{
  "n_layer": 11,
  "d_model": 512,
  "n_head": 8,
  "n_kv_head": 8,
  "head_dim": 64,
  "d_mlp": 2048,
  "vocab_size": 10016,
  "activation": "tanh_gelu",
  "norm": "layernorm",
  "norm_place": "pre",
  "norm_eps": 1e-05,
  "positions": "rope",
  "rope_base": 500000.0,
  "rope_fraction": 0.5,
  "qk_norm": false,
  "attn_scale": 0.125,
  "bias": "none",
  "tie_embeddings": false,
  "parallel_block": true,
  "init": "uniform",
  "init_std_qkv": 0.0329,
  "init_std_o": 0.00701,
  "init_std_up": 0.0329,
  "init_std_down": 0.00701,
  "optimizer": "adamw",
  "lr": 0.000585,
  "lr_mult_qkv": 0.7,
  "beta1": 0.9,
  "beta2": 0.99,
  "lr_head": 0.00495,
  "grad_clip": 0.5,
  "warmup_steps": 502,
  "schedule": "wsd",
  "decay_fraction": 0.627,
  "decay_shape": "linear",
  "final_lr_fraction": 0.0,
  "batch_tokens": 131072,
  "seq_len": 512,
  "doc_mask": false,
  "train_tokens": 943700000,
  "steps": 7200,
  "dataset": "wikipedia_en"
}
MLP neurons of a small language model. Each row is named by its layer, matrix (up: input weights) and neuron, and shows model dimensions 160-415. Each number is 128 + 24 x the weight over its row's rms, rounded and kept within 0 to 255. Numbers have three digits each.
After each neuron's rows, "fires on" lists the tokens most often at its 100 highest values on Wikipedia text that the model never trained on. A number after a token or word is its count.

L2.up1986:172145102147161163161123154104094088136125152143151108141137112180153107152143131148124168136149150118096120103147129135114085100145099116136099111105135108182125149102119131116127131150144106129147125117115119132063166144141139132089111139117075139106156160108116077121125154150108110150138121088141131141158175135131106126119135154151160101149091098139146178140152157100161088160100104111142174133119161126090167113143133105130149094133091191108125151113142099131118156138115115133144116172166108142097126118098121154147145103113098112134121125101094134085104103152104126151116152094125130145160135166126129198077123123101181100130116132102098120121128118082173103136138125129155128136111122150167162151136126121122094149120129161132145106121121134180120114132116150
fires on: " a" 23, "-" 11, "2" 7, " of" 5, " is" 5, "1" 5

L7.up526:117141092133145122142088121138149098110071110120163118143137137102157105174130123081150124093127146118181197096121149067117091146111092097114114147147147113130102163118115135113136121162160147164114137103155123100092157160128137183159135162137159147135132088130136109097107129107105151139120105113156161181150133108127125136128134156119132115123136132097089089111145145094139172127144104115126095097114160112131158177092195093119142129180137154195136118119136088119100111099175153112104117085150109132156132127162168142127135165095111139126144147120107099152146136119159127139136107123141135103165144133114158148128152093160146141105128111139134145101103140120141120138111139162101109146109149153126130099138107148143103095109114189137156126148139089124114114102139129
fires on: " and" 29, " was" 13, " she" 5, " after" 4, "rom" 4

L2.up925:191142091117118140097098090121121115135143097125161161131102132078107132131134107153134085133137140113124087143187103088135115149078108160115137111167098113087093143130149134101078158126110125145144109127092104120144132117134169130159141138150149104123149132112137126132150106114132134117118134107166119137122134091154172145104099120145156140139136146119095119172157118108159116124131136118088094116107147082112117106125146144118134115135111114141160133120121097087141127134107099140116118161125132152119124171108142144173094121160108156146128147104159147108197151147095150148121098160159128153116196091091125112153089139121142143089107112089088138112114136124149105154079118141115118064087137145119118147163147161148109150141115146147109103134145126109145072111136103
fires on: "ium" 28, "ive" 6, "iana" 6, "ants" 5, "ix" 5, "ia" 5

L2.up1409:139105094095125136156097093134137141130178115123144152132160154093120162123115151126124134134120143140110116125124155120114132150119115208126139152116142149108113128137151131080100153138131136119105128132145100113115135176112136147136142091107143120131129096111136092094144145124133097137158156136164114126126122072112141165084134150109119114123132153148141098119143077095137115080120093126115127110139146073127120084167141089119152139113137123159171141094087131148144144149091127164123146167120140167094134155130161174124129142151064116112119130126112127116140153110128124082131113095163166120132173093127128125132128150121151105121103115067136125106087121168148141151117136103112110117128140123145112114136125131150110122138121117157125079148107098109119082147115143
fires on: "ium" 30, "iana" 8, "ome" 7, ";" 6

L7.up383:116141157137114125152141152103159125167133171125125142119109108107119135113120145150162100133094129120123112104119133133093111144141099141108131145122155146152119130119081096154123142128142171146098121105154143099152087106082111102106147090189152123090094126116135094088129129216053136139119167150178129145173109141133146127115118156155128134153089139099162122141117107102127109063134128148129140112111149131136134175128142118152125159197139164174160136145188105092135133107149137096075120111150145090112100118123092142103110121083152166132092147110128104157141164138102148134117139122112161103159114134169148113141129083169161119104091129140158114127149131133132117156123120096109094125105160105145125087132113111107119093105115141144147151116116163153155099090095145
fires on: " was" 28, " is" 7, " she" 5, "ic" 5, " are" 4, " were" 4

L2.up579:117126156164141122147141174122146085147168140099120183140108184125151126157108154157098101151112115139136130113118172094121105121083108171099128097136120106122144145101118095145102154127130120095121120120125141135137165137171133135119082116122100146116124148146079096138152149138109122152148139109164075197143097094126109116101172173106123143143078170161115114110136137144131103125144116113093130075129144099089123081115142182132117133113121161120122093119155083140150135161092107133128146089124092090093094104127130131104108172156091122146148082117158143129124110107170129101161160126119083139184096120118119146122110122146165160098128104135089173109106092108151116124132117101125134174144144150177160117161106088112123141089136141161100140126092121140165135130112189
fires on: "1" 23, "5" 13, "14" 7, "2" 7, "13" 6, "12" 5

L2.up799:157092120078113109129132131131142115132108159146128182133117131130129114109110118155132146105161092120119125105143125136113111147125190121102110104116171123108088121119148095098160165097098118090139116060146088143109141088152139134123099090128127124077131165133120109153138109153114101075107094126157145132167172128175172113121112119116137133078161150114139126110145109063101113126170162152127122151143133135137127118108158134137170128146134125154100155156136117157130141135117146108168132122146115102144162089152111158169128154163153139144101102119146107113148122126164093145128078131106125139187131119094118155132144068126140152124142124135118122090124121122095154105127122178150129147130127141164136117147151123106149109126157096108151103116126116150115126129126128
fires on: " |" 30, " of" 17, "3" 16, "0" 6, " level" 4, " All" 4

L2.up439:151086106167117135156137140139143112123158137170115151125140134152122131146072103120110147104110142148098099095142116137072117118120095103141100110144178129092097133085134089096133108183103128117144167098138148164101177129114141080111120141141137086128121142106110076121192123123139161099104146102127127140166099139119121171138152128103131136096102146144088121141125160157127122134146151106097114147109151136110105117092169107137157105158088136181117137085115134120138100165125111111119121134128130100168141149087099133146154163127102189133115122125148104130096090140195100150111104118148112141164183145109148157193144110151110117111148147151118140120068124141111113171120125160132098135084095117138136109166174154151126089113130128153112088139151112159136156110137121
fires on: "0" 49, " |" 9, ")" 5, "A" 5, "X" 4, "1" 4

L2.up1153:149119108111126135130098145095121170123156121084120142124127105137131114179107134111122113122144126130112111104166112089140095125114110137112142130117100125147135096109148117136116143144099128139091127129129154080122136097147160144113099169154130161109131162123096132097115105143102140151131152168142157141138135086130143133125161094137176116154129178162139135093134061139121096098110133088103162108132130115139096109095095125085137096106137125150108129152151079138141128137143101120108105128140153107136146081133143095106158158155107128140145126137106135087137086121183120138100100124161113153176131093070098142127129119129164133095111140149158125159103118103161130140101107128164101151111101185098134114148171088119114112130158148109113161149110101130161100139153129
fires on: "s" 16, "2" 15, "1" 10, " aff" 7, "13" 4, "12" 4

L7.up124:109146140162122133131126144151120144185137143127115120156129086115137150143131172129163079105116160143173083102157115128144094142122178131134103135140131145115129085129136156130141178126118122107159115088093152154137127155163132144106148122125136125157091160166187154124121163114125111120072154160113110110143174133142123129158142119124104141129133077132135117088138127144106152096140147096108143122149133147159171179126137125140155110102138141130161116138149128166162156180105156143160108095112139158148196139140108156136188143121131130121106121138094147147107110161135047104153096082110072143153136129136082096121156148105098115134154120106111142139097131089120121138112123139130112140132157088131145122171116108102140138110095114136112123106107137121115116144136144
fires on: "ig" 35, "1" 16, "2" 7, " Silver" 6, "." 4